config.yaml
n_layer: 24
d_model: 256
n_head: 4
n_kv_head: 4
head_dim: 64
d_mlp: 1536
vocab_size: 1024
activation: "tanh_gelu"
norm: "layernorm"
norm_place: "pre"
norm_eps: 1e-06
positions: "rope"
rope_base: 10000.0
rope_fraction: 0.5
qk_norm: false
attn_scale: 0.125
bias: "none"
tie_embeddings: false
parallel_block: true
init: "normal"
init_std_qkv: 0.0235
init_std_o: 0.0
init_std_up: 0.0235
init_std_down: 0.0
optimizer: "adam_variant"
lr: 0.00138
lr_mult_up: 0.948
beta1: 0.9
beta2: 0.95
lr_head: 0.00605
grad_clip: 1.0
warmup_steps: 280
schedule: "wsd"
decay_fraction: 0.663
decay_shape: "pow"
final_lr_fraction: 0.0
batch_tokens: 131072
seq_len: 1024
doc_mask: true
train_tokens: 1481000000
steps: 11300
dataset: "wikipedia_en"
MLP neurons of a small language model. Each row is named by its layer, matrix (up: input weights) and neuron, and shows model dimensions 128-191. Each number is 200 + 20 x the weight over its row's rms, rounded and kept within 0 to 999.
After each neuron's rows, "fires on" lists the tokens most often at its 100 highest values on Wikipedia text that the model never trained on. A number after a token or word is its count.

L10.up664,176,225,190,223,205,230,192,177,212,208,215,230,228,263,237,223,174,190,187,216,256,201,211,222,174,201,190,234,178,225,196,203,215,174,190,170,209,201,229,174,180,186,207,207,204,214,188,230,227,177,205,200,207,216,195,207,181,233,217,200,218,219,222,179
fires on: "il" 31, "w" 10, "orn" 9, "ary" 6, "orm" 6, "les" 5

L10.up580,183,210,168,187,188,198,155,196,207,207,206,204,235,219,175,192,197,237,175,214,220,227,198,229,217,184,202,194,197,210,181,198,197,256,236,197,213,235,197,185,182,198,174,196,204,235,195,141,203,232,210,212,220,197,182,214,218,198,208,208,197,199,192,203
fires on: "ier" 20, "ur" 19, "vel" 16, "ary" 8, "anc" 7, "il" 6

L14.up1400,166,179,188,199,223,197,191,212,216,211,160,219,188,190,210,175,246,225,223,185,199,215,163,216,198,190,243,193,202,193,170,210,198,179,186,201,175,208,250,211,201,211,197,206,214,186,212,238,221,198,203,212,143,217,206,190,203,172,211,180,216,210,233,213
fires on: "st" 14, "od" 10, "and" 10, "th" 8, "ed" 7, "e" 7

L15.up738,202,215,173,174,189,186,216,199,238,210,236,194,186,188,214,227,198,184,200,183,205,151,189,214,201,197,160,189,230,184,209,188,176,198,202,220,219,195,175,209,175,198,203,191,192,172,218,206,205,208,198,178,209,186,198,216,214,206,218,196,185,172,174,162
fires on: "ed" 20, "s" 11, " to" 8, "ion" 8, "ated" 7

L2.up1139,186,212,169,231,218,215,201,193,193,244,224,181,229,210,207,231,180,232,150,218,212,178,210,190,185,188,217,223,197,216,179,227,174,171,180,201,231,209,192,194,209,218,208,227,178,191,197,214,190,184,217,207,184,179,201,180,232,204,207,181,222,211,230,233
fires on: "ory" 59, "inn" 27, "^" 11

L2.up665,201,216,210,230,210,214,207,215,219,227,224,202,247,220,228,203,195,221,194,242,229,184,199,199,165,215,217,237,198,215,199,234,195,199,198,224,241,220,230,225,206,217,227,189,195,207,216,235,224,219,216,222,222,220,212,198,217,213,205,221,223,230,224,231
fires on: "um" 41, "inn" 26, "cc" 17, ">" 5, "<" 4

L15.up116,204,187,208,211,224,182,177,204,228,233,183,199,235,225,189,175,253,228,198,174,184,227,165,219,220,239,239,182,193,172,226,203,197,223,202,213,198,183,178,209,208,195,191,178,196,192,225,223,208,196,196,206,216,184,174,186,188,194,247,185,228,171,187,206
fires on: "." 32, ".\n\n" 21, "z" 7, "on" 6, "\n\n" 6, "c" 6

L15.up52,223,255,191,212,192,160,189,198,238,221,195,242,191,185,188,203,191,220,181,212,171,165,185,185,186,200,212,199,207,206,182,185,201,188,169,234,202,205,205,246,194,199,172,224,192,197,208,174,197,191,217,182,187,211,163,190,166,220,184,210,193,224,222,221
fires on: "a" 14, "f" 11, "un" 8, "u" 7, "if" 6, "ar" 6

L15.up803,177,203,239,218,189,201,188,230,231,171,223,192,179,193,234,201,210,220,178,198,188,204,148,245,200,175,182,194,215,213,189,204,216,202,193,256,212,193,168,221,207,204,203,239,183,188,209,183,197,190,218,203,223,224,171,167,191,200,191,169,162,192,197,203
fires on: " and" 21, " first" 15, "gan" 8, "ad" 6, "," 5

L10.up1041,172,235,190,171,204,206,216,174,198,204,206,182,231,212,180,211,187,182,212,190,237,174,199,224,160,217,198,212,195,195,173,170,193,195,190,193,206,204,157,190,200,219,208,228,162,178,191,203,203,204,168,216,191,199,168,174,187,201,203,201,190,195,207,217
fires on: "en" 52, "|---|---" 12, "ary" 8, "w" 6, "n" 6, "ory" 5

L2.up1398,200,174,220,206,205,204,175,188,220,216,204,203,202,196,228,201,220,215,215,207,195,188,203,229,209,222,211,243,195,204,211,214,196,200,218,207,200,186,224,227,238,208,209,178,217,212,224,225,194,207,223,226,207,185,227,232,205,202,223,220,219,255,202,218
fires on: "ain" 53, "ran" 46

L14.up280,208,214,190,197,172,186,229,204,206,185,183,237,190,222,217,205,194,201,201,188,180,153,175,215,236,211,211,220,193,230,178,185,215,185,180,196,186,195,184,209,191,201,262,183,198,220,244,221,174,182,192,208,175,194,214,196,213,209,231,217,225,211,204,211
fires on: "a" 21, "s" 14, "on" 11, " as" 9, "al" 6

L15.up298,218,199,193,174,214,184,200,228,196,194,182,194,215,172,226,202,173,180,187,241,210,174,197,173,202,209,187,233,204,202,184,204,201,173,223,235,220,202,213,202,184,159,194,178,220,214,213,182,210,195,194,213,196,205,176,172,175,196,158,195,160,219,190,208
fires on: "on" 14, "ter" 13, "n" 11, "s" 9, "ack" 9, "g" 8

L15.up208,236,236,197,188,216,198,179,209,220,210,195,192,239,188,219,218,214,187,194,178,207,177,188,209,204,198,181,260,187,175,185,193,193,171,178,213,155,171,215,206,198,166,207,186,208,231,219,217,213,177,190,180,183,199,205,182,194,187,205,211,206,185,215,174
fires on: "o" 41, " of" 10, "pt" 6, "i" 6, "ay" 6, "ed" 4

L15.up904,199,218,179,178,225,184,191,196,196,163,189,188,208,205,207,187,212,226,195,217,182,162,214,198,184,192,170,211,209,217,206,177,180,230,193,177,175,186,200,194,195,216,188,197,243,158,221,224,208,239,219,193,178,162,164,199,212,198,260,187,188,193,203,191
fires on: "et" 21, "s" 10, "ion" 10, "tern" 9, "d" 8, "ed" 7

L10.up286,209,205,237,202,218,209,230,210,210,202,207,202,220,209,206,221,212,234,228,216,214,209,230,210,209,222,223,216,212,246,223,232,199,192,234,227,209,205,245,226,224,220,234,218,207,200,211,214,219,235,254,181,199,217,215,209,218,201,220,199,242,204,210,213
fires on: "ul" 29, "end" 24, "ree" 17, "ate" 13, "ers" 6

L14.up1037,210,244,171,221,215,196,155,194,206,204,221,211,196,201,221,232,213,192,195,214,230,212,215,208,234,229,177,218,205,171,192,208,217,176,211,192,178,162,206,240,184,170,217,199,227,233,228,175,193,203,179,168,209,168,167,179,162,203,213,214,223,206,217,229
fires on: "ed" 20, "ing" 14, "y" 6, "t" 6, "pt" 6

L10.up283,197,198,202,211,228,183,209,213,192,186,207,236,214,173,222,182,203,230,244,254,190,203,221,183,198,201,195,195,222,212,238,219,202,198,200,197,190,226,227,204,240,214,195,209,184,196,222,209,228,191,223,229,206,210,224,201,218,213,202,218,220,204,192,207
fires on: " States" 18, "che" 16, "ia" 12, " com" 11, "ased" 10, "ee" 10

L2.up977,192,191,232,233,189,152,233,237,197,181,196,212,210,206,188,204,215,181,187,220,177,203,202,182,215,246,154,237,217,223,188,173,198,213,200,211,251,200,209,227,167,204,196,191,207,225,234,175,226,178,201,194,183,190,198,176,187,199,207,201,180,232,245,226
fires on: " acc" 25, " des" 20, " y" 14, " cons" 14, " im" 10, " rel" 9

L10.up1187,223,210,207,213,212,216,200,224,221,220,221,197,218,205,227,208,217,221,205,237,220,232,207,223,205,211,195,228,218,235,218,221,230,226,223,211,224,215,244,219,219,216,230,198,241,214,215,237,246,213,207,217,223,224,211,214,217,220,219,216,227,212,222,206
fires on: "land" 33, "orn" 22, "oun" 8, "ome" 7, "est" 6, "ren" 5

L14.up829,173,210,180,183,193,203,186,219,178,201,192,209,223,189,216,189,213,202,173,219,207,203,167,197,203,158,168,188,202,163,189,218,196,183,157,243,187,197,184,184,221,183,219,185,219,210,225,209,227,206,193,186,200,175,194,214,201,192,214,176,201,212,218,187
fires on: "n" 17, " of" 11, "ed" 9, "m" 7, " in" 6, "s" 5

L14.up1493,203,231,182,196,191,186,159,168,185,201,175,163,199,217,178,184,177,222,178,189,210,239,175,220,212,194,182,188,187,201,170,215,231,212,175,193,177,158,204,223,179,178,201,190,224,215,242,194,233,238,221,188,203,205,203,205,188,195,180,223,207,199,196,207
fires on: "ed" 29, "ing" 9, "hy" 8, " by" 7, "é" 6, "wn" 6

L14.up299,162,246,209,197,233,197,175,179,218,204,225,195,214,207,198,187,205,233,208,196,205,238,194,207,208,225,207,185,203,190,211,196,201,198,210,209,207,206,206,224,171,178,217,191,181,165,207,247,208,207,212,175,200,189,212,169,242,211,177,170,210,176,177,223
fires on: "et" 23, "ill" 13, "ent" 8, "ud" 7, "an" 6

L2.up916,225,185,239,218,211,217,195,213,182,234,201,187,146,219,216,214,192,209,217,235,205,212,205,193,209,220,229,210,200,244,193,212,195,186,197,195,188,209,214,239,199,218,189,179,230,192,221,197,193,225,207,222,200,203,217,222,212,166,227,211,208,267,204,234
fires on: "un" 54, "ice" 30, " Fran" 6, "duc" 4

L2.up480,214,165,177,245,183,198,209,195,224,222,209,192,208,233,195,231,208,206,185,182,240,188,201,170,192,170,222,206,178,207,168,216,215,171,204,226,239,194,194,194,232,208,194,220,189,196,186,184,199,226,215,201,202,186,172,176,205,224,244,198,224,248,214,204
fires on: " form" 27, "rap" 27, "orm" 20, "ave" 16, "_" 10

L15.up659,237,220,185,174,229,187,193,197,185,164,193,186,201,165,217,153,225,206,162,202,178,194,153,211,219,192,197,205,208,190,188,210,194,221,201,195,197,199,206,208,179,199,194,191,213,220,195,248,217,224,234,238,212,182,217,211,197,193,218,215,202,149,189,214
fires on: " |\n" 56, "." 19, ".\n\n" 15, "\n\n" 5

L10.up529,209,196,175,180,202,175,200,179,181,154,198,192,176,182,187,196,197,194,205,189,174,208,199,178,172,188,160,170,198,199,192,184,188,181,196,189,177,205,191,182,175,176,196,188,193,169,177,195,189,162,208,185,194,187,171,185,186,206,175,200,192,204,180,176
fires on: "tern" 20, "ents" 10, "che" 7, "'" 7, "art" 7, "ual" 6

L10.up47,209,224,206,218,209,237,209,207,227,219,201,210,212,224,236,187,186,198,207,220,259,204,205,221,190,213,215,229,201,192,217,191,222,213,167,213,223,212,226,214,209,208,192,221,198,212,217,226,249,192,218,225,228,207,206,195,208,235,222,187,194,232,236,208
fires on: "et" 27, "orn" 26, "il" 25, "ace" 9, "way" 4

L14.up1360,217,201,178,217,175,190,182,232,264,182,180,197,170,177,188,184,249,207,167,187,214,227,196,228,184,198,197,191,212,220,210,196,190,218,186,197,181,192,211,219,172,156,234,209,170,176,203,203,194,202,192,209,164,156,179,178,198,213,219,209,181,238,180,205
fires on: "ed" 16, "at" 13, "id" 13, "ated" 9, "ow" 8, "k" 8

L2.up1161,208,203,248,176,209,210,201,199,208,173,196,211,168,193,185,208,212,181,224,257,233,219,224,211,232,233,178,207,174,235,217,181,197,190,208,187,220,206,228,188,193,176,199,183,216,202,180,217,240,217,200,209,215,205,226,200,199,218,223,207,206,280,232,181
fires on: " Col" 33, " sec" 33, "ren" 30

L2.up1500,207,192,174,220,204,193,212,193,187,204,202,195,126,200,183,196,195,175,184,165,165,192,189,153,181,173,201,165,223,203,141,199,208,203,204,184,181,216,171,161,181,210,173,217,208,209,206,183,183,196,198,196,188,212,177,190,195,204,210,232,186,190,169,230
fires on: "ach" 58, " form" 42

L15.up1373,207,216,166,241,190,196,207,208,236,218,210,189,198,183,188,200,201,194,208,211,197,238,202,237,199,186,204,232,196,181,210,195,186,208,230,221,218,188,160,189,182,191,233,152,211,217,186,197,227,190,198,194,194,210,199,197,191,163,198,204,188,204,171,239
fires on: "ri" 17, "ing" 12, "ed" 10, "u" 9, "e" 5, "w" 5

L15.up1038,224,232,191,189,193,203,232,257,216,204,251,210,215,222,167,171,210,234,198,204,176,168,211,229,225,200,195,193,194,221,193,199,211,218,181,198,197,165,223,217,182,158,226,190,168,212,206,201,241,213,199,188,189,171,194,202,197,206,212,197,175,220,170,204
fires on: "es" 20, "ing" 11, "," 10, "id" 8, "ed" 7, "ur" 6

L10.up1184,217,229,223,222,211,218,216,196,211,220,210,166,199,195,227,207,213,211,207,204,243,202,201,206,205,208,217,215,219,179,216,213,238,212,181,190,216,192,221,191,189,201,212,200,226,218,225,233,239,180,203,237,192,238,201,216,211,221,218,227,220,237,240,176
fires on: "ac" 32, "il" 20, " med" 10, "per" 5

L14.up35,193,183,204,220,206,202,184,210,222,226,196,173,194,193,190,249,221,189,166,180,216,178,184,232,212,188,220,244,225,191,207,202,210,169,220,172,221,197,179,209,193,196,219,187,250,229,202,186,222,160,218,194,203,200,179,202,185,183,192,195,194,194,187,220
fires on: "e" 16, "ect" 14, "ing" 11, "ative" 9, "al" 9, "er" 9

L10.up846,192,207,217,178,169,226,196,177,222,209,170,193,176,184,183,191,195,200,192,192,227,203,175,183,214,183,224,202,209,229,169,178,212,198,205,182,214,184,175,197,154,188,199,199,206,214,200,187,188,219,219,197,180,215,182,204,192,169,210,213,186,212,196,227
fires on: "at" 34, "r" 22, "ran" 11, "c" 9, " sec" 7, " /" 4

L14.up911,205,188,160,199,239,197,187,195,213,197,202,192,183,167,227,215,192,184,188,216,192,180,213,241,205,227,166,232,193,218,214,228,157,215,191,191,189,189,186,190,190,226,214,177,220,212,212,191,207,213,182,174,182,157,158,184,210,188,232,160,223,207,200,235
fires on: "s" 19, "it" 19, "ed" 13, "t" 11, "ampions" 9

L2.up470,216,179,238,211,210,207,190,217,180,172,192,195,220,236,203,211,174,196,215,201,218,186,163,209,235,216,161,226,223,197,182,179,150,200,184,165,238,209,225,192,161,228,163,168,237,191,201,201,178,207,218,214,203,192,173,192,190,193,208,186,219,200,231,211
fires on: " pre" 44, " cons" 25, "overn" 20

L10.up211,184,191,178,172,176,185,217,188,193,173,203,205,186,199,183,200,198,178,197,181,193,207,196,192,181,188,179,179,166,186,198,200,178,198,186,189,168,182,192,167,166,173,195,186,198,191,199,183,172,161,163,171,195,193,179,187,193,202,189,199,187,185,168,172
fires on: "urn" 28, "ary" 24, "tern" 10, "pe" 7, "art" 6

L15.up1034,234,213,176,187,193,208,208,178,198,189,196,212,180,210,186,185,221,233,179,209,155,173,206,210,247,164,212,209,194,213,208,208,169,203,173,207,158,195,182,250,191,212,213,202,200,235,198,189,195,210,186,191,188,201,183,180,193,184,211,196,223,209,202,209
fires on: "al" 31, "on" 8, "x" 7, "o" 5, "n" 5

L10.up1359,199,213,234,220,221,205,224,178,188,208,189,173,204,176,177,197,212,232,191,203,197,170,201,205,227,195,240,197,202,213,178,187,206,186,191,201,233,192,202,185,256,218,210,218,183,197,213,207,228,220,211,215,187,206,207,203,226,175,201,221,219,197,233,237
fires on: "ach" 27, "ch" 16, "ine" 11, "ies" 5, "any" 5

L10.up304,218,211,188,206,224,207,202,220,211,207,220,215,252,214,210,207,210,232,205,239,225,223,211,225,203,203,185,207,212,254,225,219,224,215,238,204,214,240,234,208,195,212,218,187,219,200,218,212,230,214,206,195,229,222,213,195,212,213,219,211,225,220,213,211
fires on: "ent" 57, "est" 28

L10.up326,216,201,197,215,228,207,197,233,211,220,214,229,236,213,238,198,213,230,215,223,210,229,223,206,206,197,200,221,214,231,232,225,226,218,212,215,209,234,240,221,216,220,214,196,230,210,196,224,212,209,215,199,228,216,231,207,215,215,216,207,219,207,214,212
fires on: "ial" 21, "ian" 17, "est" 11, "sh" 9, "orn" 7

L15.up942,181,210,197,185,198,202,203,199,238,217,209,222,179,213,202,228,195,195,197,169,159,154,219,218,221,199,204,202,205,193,192,206,230,199,179,193,232,191,212,219,196,177,233,200,215,194,195,212,205,191,194,183,191,199,164,193,200,209,207,168,182,209,177,183
fires on: "," 25, "ed" 12, "ect" 7, "\"" 7, "ion" 6

L2.up498,225,219,180,233,184,218,214,193,218,216,211,178,250,217,186,222,193,198,149,187,229,205,229,199,187,189,211,198,205,210,180,212,189,206,185,209,237,188,199,161,210,208,193,249,175,195,170,216,238,194,200,194,191,190,178,194,207,235,200,170,210,163,215,194
fires on: "ory" 22, "orm" 20, "cc" 17, "inn" 12, "_" 10

L10.up887,229,204,220,206,222,213,208,220,207,209,225,203,222,222,199,239,205,235,217,228,223,227,221,222,199,213,219,206,216,278,219,232,217,220,243,221,202,216,231,200,187,209,236,202,219,217,201,196,215,221,234,188,213,216,219,212,214,227,218,187,216,201,207,215
fires on: "ers" 26, "end" 19, "ific" 10, "est" 9, "land" 8, "ating" 5

L10.up108,164,194,196,181,186,183,205,191,170,189,179,176,184,175,160,194,186,162,199,167,200,178,181,188,187,200,185,182,178,170,173,177,194,189,187,196,195,191,159,185,197,186,194,213,167,168,198,185,180,185,176,195,188,196,189,184,189,184,178,182,185,178,177,189
fires on: "own" 17, "n" 14, "p" 13, "|---|---" 12, "oot" 12, "ound" 8

L15.up616,159,184,203,223,231,181,205,224,187,200,200,190,224,193,200,166,214,201,171,209,204,246,200,212,188,201,199,210,244,165,189,216,172,182,193,216,181,192,191,180,223,202,172,218,259,188,198,226,204,219,208,202,155,165,214,207,179,188,191,227,200,219,224,193
fires on: "ist" 32, "st" 13, "est" 11, " of" 9, "n" 6

L10.up25,208,206,234,230,193,195,209,183,201,228,202,185,219,193,179,218,177,211,204,212,197,171,205,219,227,195,256,193,206,190,229,188,219,200,218,198,205,206,206,199,221,186,187,233,211,196,219,192,225,210,222,221,192,211,223,217,224,171,217,194,214,185,235,205
fires on: "eb" 29, "ach" 21, "ch" 8, "ist" 7, " ar" 5

L10.up59,214,236,181,207,189,204,204,222,218,204,221,216,205,243,232,177,211,208,200,226,227,208,193,227,179,212,190,222,199,211,207,200,227,236,211,217,203,214,247,202,182,203,222,182,220,237,204,226,237,197,203,223,227,221,208,206,203,226,226,220,249,207,227,191
fires on: "il" 14, "ort" 13, "est" 9, "iver" 9, "orn" 9, "w" 8

L14.up804,182,203,234,160,189,190,214,208,227,217,207,221,204,193,201,193,196,186,199,197,183,175,171,204,206,218,210,183,243,191,204,235,202,218,208,202,203,218,215,205,197,183,203,176,203,183,228,200,243,186,223,228,210,166,209,214,198,230,194,188,147,214,197,174
fires on: "ver" 17, "chool" 12, "ge" 9, "in" 8, "C" 8, "ork" 6

L10.up493,229,217,216,212,214,223,212,222,210,211,209,211,236,193,219,180,207,233,218,239,215,213,207,232,208,206,191,215,211,201,218,203,220,225,226,210,225,230,229,221,217,232,214,195,204,214,227,213,242,216,203,226,224,216,201,202,223,205,214,221,222,231,218,220
fires on: "ent" 32, "our" 23, "ad" 17, "th" 9, "ash" 5

L15.up1457,168,204,179,194,219,181,192,198,167,240,174,209,208,251,217,206,191,183,163,204,193,177,202,203,204,195,202,221,215,175,223,232,179,213,185,193,210,167,226,218,212,163,216,181,195,201,206,207,180,201,214,188,175,179,202,231,200,219,222,197,183,203,196,191
fires on: "old" 22, "h" 11, "i" 7, "ill" 6, "b" 6, "av" 6

L15.up645,221,197,182,180,195,202,213,223,222,177,212,197,191,201,188,171,207,238,214,195,195,218,205,223,233,228,222,190,197,212,196,168,239,206,180,200,226,212,217,200,206,181,232,169,194,167,214,182,221,233,190,206,168,200,199,205,210,175,230,235,190,203,188,187
fires on: "," 48, "." 13, " –" 8, "ed" 6, ")" 5

L10.up162,198,203,207,226,199,211,199,194,217,203,210,175,182,197,227,196,214,205,189,213,182,214,186,205,223,200,218,213,242,173,210,184,218,219,180,213,200,188,221,217,210,196,195,214,212,221,223,209,240,187,197,234,195,212,195,216,222,182,207,217,192,219,202,221
fires on: " med" 33, "ac" 30, " ab" 12, "m" 4, "iam" 4

L15.up444,194,231,238,178,161,198,207,233,196,189,174,216,185,223,190,189,208,212,182,187,214,204,183,247,206,178,204,206,233,175,159,204,172,204,181,243,205,203,178,218,175,193,194,193,187,211,189,228,177,229,201,196,171,197,183,227,206,189,203,202,198,175,230,168
fires on: "in" 21, "ed" 15, "s" 13, "al" 11, "os" 10, "o" 6

L10.up1049,170,188,186,170,207,183,201,190,183,190,201,184,251,184,185,192,182,216,220,183,201,165,193,184,196,211,196,193,226,215,204,181,168,224,222,206,183,209,154,219,202,184,209,214,174,192,208,189,175,203,146,175,204,183,161,176,199,192,207,192,177,191,190,213
fires on: "ary" 42, "hn" 21, "n" 12, "ew" 4

L2.up1209,174,159,223,211,188,198,240,245,206,204,194,200,199,206,185,212,208,182,188,216,158,190,168,213,217,222,201,245,247,215,177,222,185,204,190,200,218,184,207,219,168,223,196,177,226,209,214,209,187,179,211,179,191,204,192,169,174,205,205,235,203,226,230,199
fires on: " rec" 54, " rem" 40, " pre" 6

L14.up1133,252,228,217,220,182,172,209,226,198,175,190,212,198,153,226,210,190,185,154,184,200,228,186,208,216,199,185,216,206,219,189,204,210,172,188,223,196,210,196,229,182,185,202,167,197,214,237,223,224,195,220,190,192,205,197,158,165,191,182,193,188,180,219,212
fires on: "t" 15, "on" 10, "–" 9, "le" 8, "ct" 7, "n" 6

L15.up249,209,223,192,228,193,208,174,210,199,178,194,194,222,186,207,196,178,187,184,200,201,179,194,174,211,217,194,197,228,174,172,190,178,183,195,208,208,194,218,189,234,168,186,200,197,227,211,182,200,205,187,218,216,186,216,188,183,181,176,196,184,178,196,199
fires on: "and" 21, "il" 14, "ed" 13, "g" 13, "s" 8, "ial" 4

L15.up944,229,195,192,198,209,166,176,202,222,192,209,190,217,190,189,152,252,219,187,190,182,226,160,203,189,253,204,224,190,172,230,168,216,208,216,224,220,211,202,178,193,200,206,159,233,209,207,223,174,218,227,197,221,185,202,193,203,179,205,210,200,197,165,204
fires on: "." 67, ".\n\n" 13, " |\n\n" 7, "\n\n" 4

L14.up81,189,211,210,180,202,211,171,226,199,194,197,203,184,200,207,195,218,205,211,203,195,194,207,186,189,215,232,211,204,179,195,203,214,205,210,190,180,190,201,222,187,195,202,222,198,155,206,223,187,218,217,194,180,205,196,188,220,200,209,199,216,203,202,188
fires on: "an" 24, "us" 10, "et" 10, " also" 7, "and" 6, "e" 6

L2.up664,239,205,166,236,201,229,221,215,196,240,200,218,230,210,192,197,201,219,200,204,229,205,188,181,163,216,224,215,217,229,148,177,201,194,176,226,224,208,192,200,221,220,208,218,179,218,195,216,191,229,215,196,206,207,177,180,218,222,232,204,233,218,224,255
fires on: "ific" 32, "ical" 20, "inn" 20, "^" 14, "ick" 8

L2.up1452,223,212,177,177,187,204,207,192,206,209,210,229,135,202,204,216,213,188,198,164,195,181,189,167,163,170,166,192,196,209,170,168,217,195,192,182,155,222,195,201,192,199,190,200,190,201,168,187,190,191,183,194,186,193,184,170,191,163,206,233,190,168,211,206
fires on: "ach" 66, " Q" 25, " Comm" 4

L2.up1443,208,219,162,244,208,205,221,215,205,224,196,218,163,242,213,225,194,227,173,172,208,182,198,175,145,196,257,231,185,194,136,192,196,186,188,241,227,200,184,215,186,200,212,202,183,212,187,204,183,221,227,201,203,203,172,179,219,222,250,174,218,240,217,233
fires on: "á" 43, "pe" 19, "^" 14, "#" 10

L10.up1406,216,210,223,221,212,212,201,212,197,218,224,225,233,214,222,203,210,221,214,231,214,225,217,226,192,205,203,223,217,224,217,210,215,204,220,206,222,221,220,216,234,224,214,221,200,209,203,225,239,210,223,217,229,209,228,220,218,225,213,218,231,205,226,224
fires on: " att" 22, "ent" 22, "ory" 16, "–" 8, "uring" 4

L10.up37,187,194,174,181,223,206,179,234,189,212,193,200,231,209,208,195,220,219,180,181,181,226,201,200,218,192,183,180,226,255,197,205,204,213,225,211,194,200,202,232,191,204,190,193,208,190,188,162,210,214,213,199,218,185,167,212,217,198,183,211,195,209,170,222
fires on: "ur" 29, "anc" 18, "vel" 12, "e" 7, "t" 7, "ust" 6

L2.up676,210,194,207,188,215,211,190,204,198,165,181,204,193,234,222,219,215,217,223,245,192,190,231,234,232,222,194,211,206,238,212,195,199,201,210,179,190,192,210,245,219,190,227,180,237,184,211,204,210,224,235,232,205,192,225,222,212,186,209,213,216,273,189,194
fires on: "ran" 46, " Fran" 30, "ren" 24

L14.up701,219,241,238,194,219,216,169,208,202,192,174,204,199,232,178,178,197,188,181,192,194,195,225,221,200,216,201,204,215,160,210,192,208,214,152,209,221,169,215,228,202,148,211,171,186,198,185,198,194,230,213,194,186,184,203,200,218,216,167,186,186,210,205,167
fires on: "o" 15, "ph" 14, "b" 11, "i" 8, "ce" 7, "os" 7

L10.up1164,172,205,182,182,159,199,203,185,198,215,183,209,216,207,180,184,191,205,184,170,241,203,181,201,208,195,192,174,169,186,175,191,187,225,204,191,197,197,180,191,153,175,189,200,214,224,191,157,159,196,167,198,201,190,180,210,190,204,203,190,168,201,201,200
fires on: "per" 20, "vel" 12, "ific" 11, "ary" 8, "n" 8

L10.up1503,177,187,207,181,179,196,178,160,188,170,195,181,235,192,168,204,184,166,197,185,163,163,193,202,187,193,187,202,185,179,185,175,174,198,201,192,182,207,155,206,213,192,180,196,174,153,185,191,166,183,175,183,212,186,191,177,196,191,178,196,190,204,179,216
fires on: "ary" 24, "|---|---" 12, "wn" 9, "ach" 8, "any" 7, "ory" 6

L10.up6,211,210,219,214,203,194,200,182,217,181,190,186,261,219,191,199,189,224,210,216,223,223,175,221,200,198,204,189,213,231,215,218,230,216,224,190,201,207,214,214,202,189,219,210,188,198,189,247,254,220,215,220,225,220,201,201,206,208,196,199,227,218,224,211
fires on: "–" 20, "ever" 15, "av" 10, "ent" 8, "th" 7, "'" 7

L10.up793,171,197,156,182,198,196,202,168,180,210,197,181,224,209,185,214,189,204,204,169,203,157,181,194,192,212,183,196,205,201,211,179,198,194,208,197,185,185,177,200,175,175,203,201,203,185,207,212,182,161,158,181,223,204,144,175,193,195,209,192,173,197,186,207
fires on: "w" 30, "ast" 13, "ance" 9, "ific" 9, "|---|---" 8, "enn" 8

L10.up423,191,241,218,195,196,241,176,180,234,189,187,189,202,238,197,214,186,212,205,213,219,186,199,201,204,196,199,204,202,206,187,210,232,168,198,184,217,201,196,195,153,217,194,207,212,179,189,188,180,218,245,208,185,225,187,196,194,182,187,194,204,243,202,235
fires on: "our" 19, "g" 11, "r" 10, "c" 7, " /" 6, "od" 6

L2.up74,220,208,211,237,204,215,225,204,221,218,206,214,228,237,214,220,222,217,224,221,234,211,216,200,193,215,240,230,199,214,203,224,196,206,214,220,225,203,223,231,215,204,230,211,201,212,206,218,229,232,236,232,215,218,198,198,205,218,228,209,225,229,236,215
fires on: " elect" 44, " new" 35, "_" 10, "ept" 6

L2.up345,179,188,243,196,217,223,188,196,201,181,159,211,239,211,201,208,234,207,230,206,196,183,199,228,221,197,187,181,196,201,209,208,221,186,220,217,164,174,195,236,210,176,224,181,218,184,207,184,181,193,214,212,218,212,237,221,209,176,213,238,176,300,175,192
fires on: "ran" 46, "ubl" 27, "ew" 25

L2.up1164,233,214,187,242,197,209,222,186,228,223,219,206,233,193,220,220,191,204,204,224,253,204,227,181,173,180,237,195,171,215,167,207,202,223,216,224,228,210,205,201,243,210,210,225,181,208,189,210,220,221,221,208,195,198,188,183,200,243,234,169,192,239,231,203
fires on: " new" 36, "{" 16, " /" 15, "_" 10, "orm" 10, "00" 9

L15.up1425,197,201,166,194,195,229,193,166,217,198,197,204,199,207,197,215,231,207,194,222,212,214,191,180,194,230,203,198,202,216,188,177,193,178,229,182,179,208,193,247,196,189,225,208,202,204,207,200,179,198,197,168,178,178,205,186,200,212,187,202,206,207,199,209
fires on: "inal" 20, "y" 13, "t" 10, " not" 7, "ent" 7

L15.up473,196,202,209,207,200,169,214,211,192,205,189,248,157,226,190,197,178,171,207,223,195,178,181,171,168,196,189,195,219,218,185,189,198,220,144,213,201,196,167,211,181,209,219,185,229,195,217,190,207,212,216,196,193,201,169,203,175,201,235,191,162,206,234,198
fires on: "a" 16, "and" 12, "if" 10, "ing" 9, "ion" 8, "om" 6

L14.up1073,213,198,222,232,213,197,187,210,203,177,228,212,164,174,220,167,252,203,192,188,206,210,203,204,241,194,196,200,196,194,197,211,206,181,178,186,223,204,198,186,154,190,205,234,225,217,220,177,213,211,189,209,211,176,194,220,189,221,213,199,206,169,213,212
fires on: "7" 15, "8" 12, "s" 9, "ter" 9, "ies" 6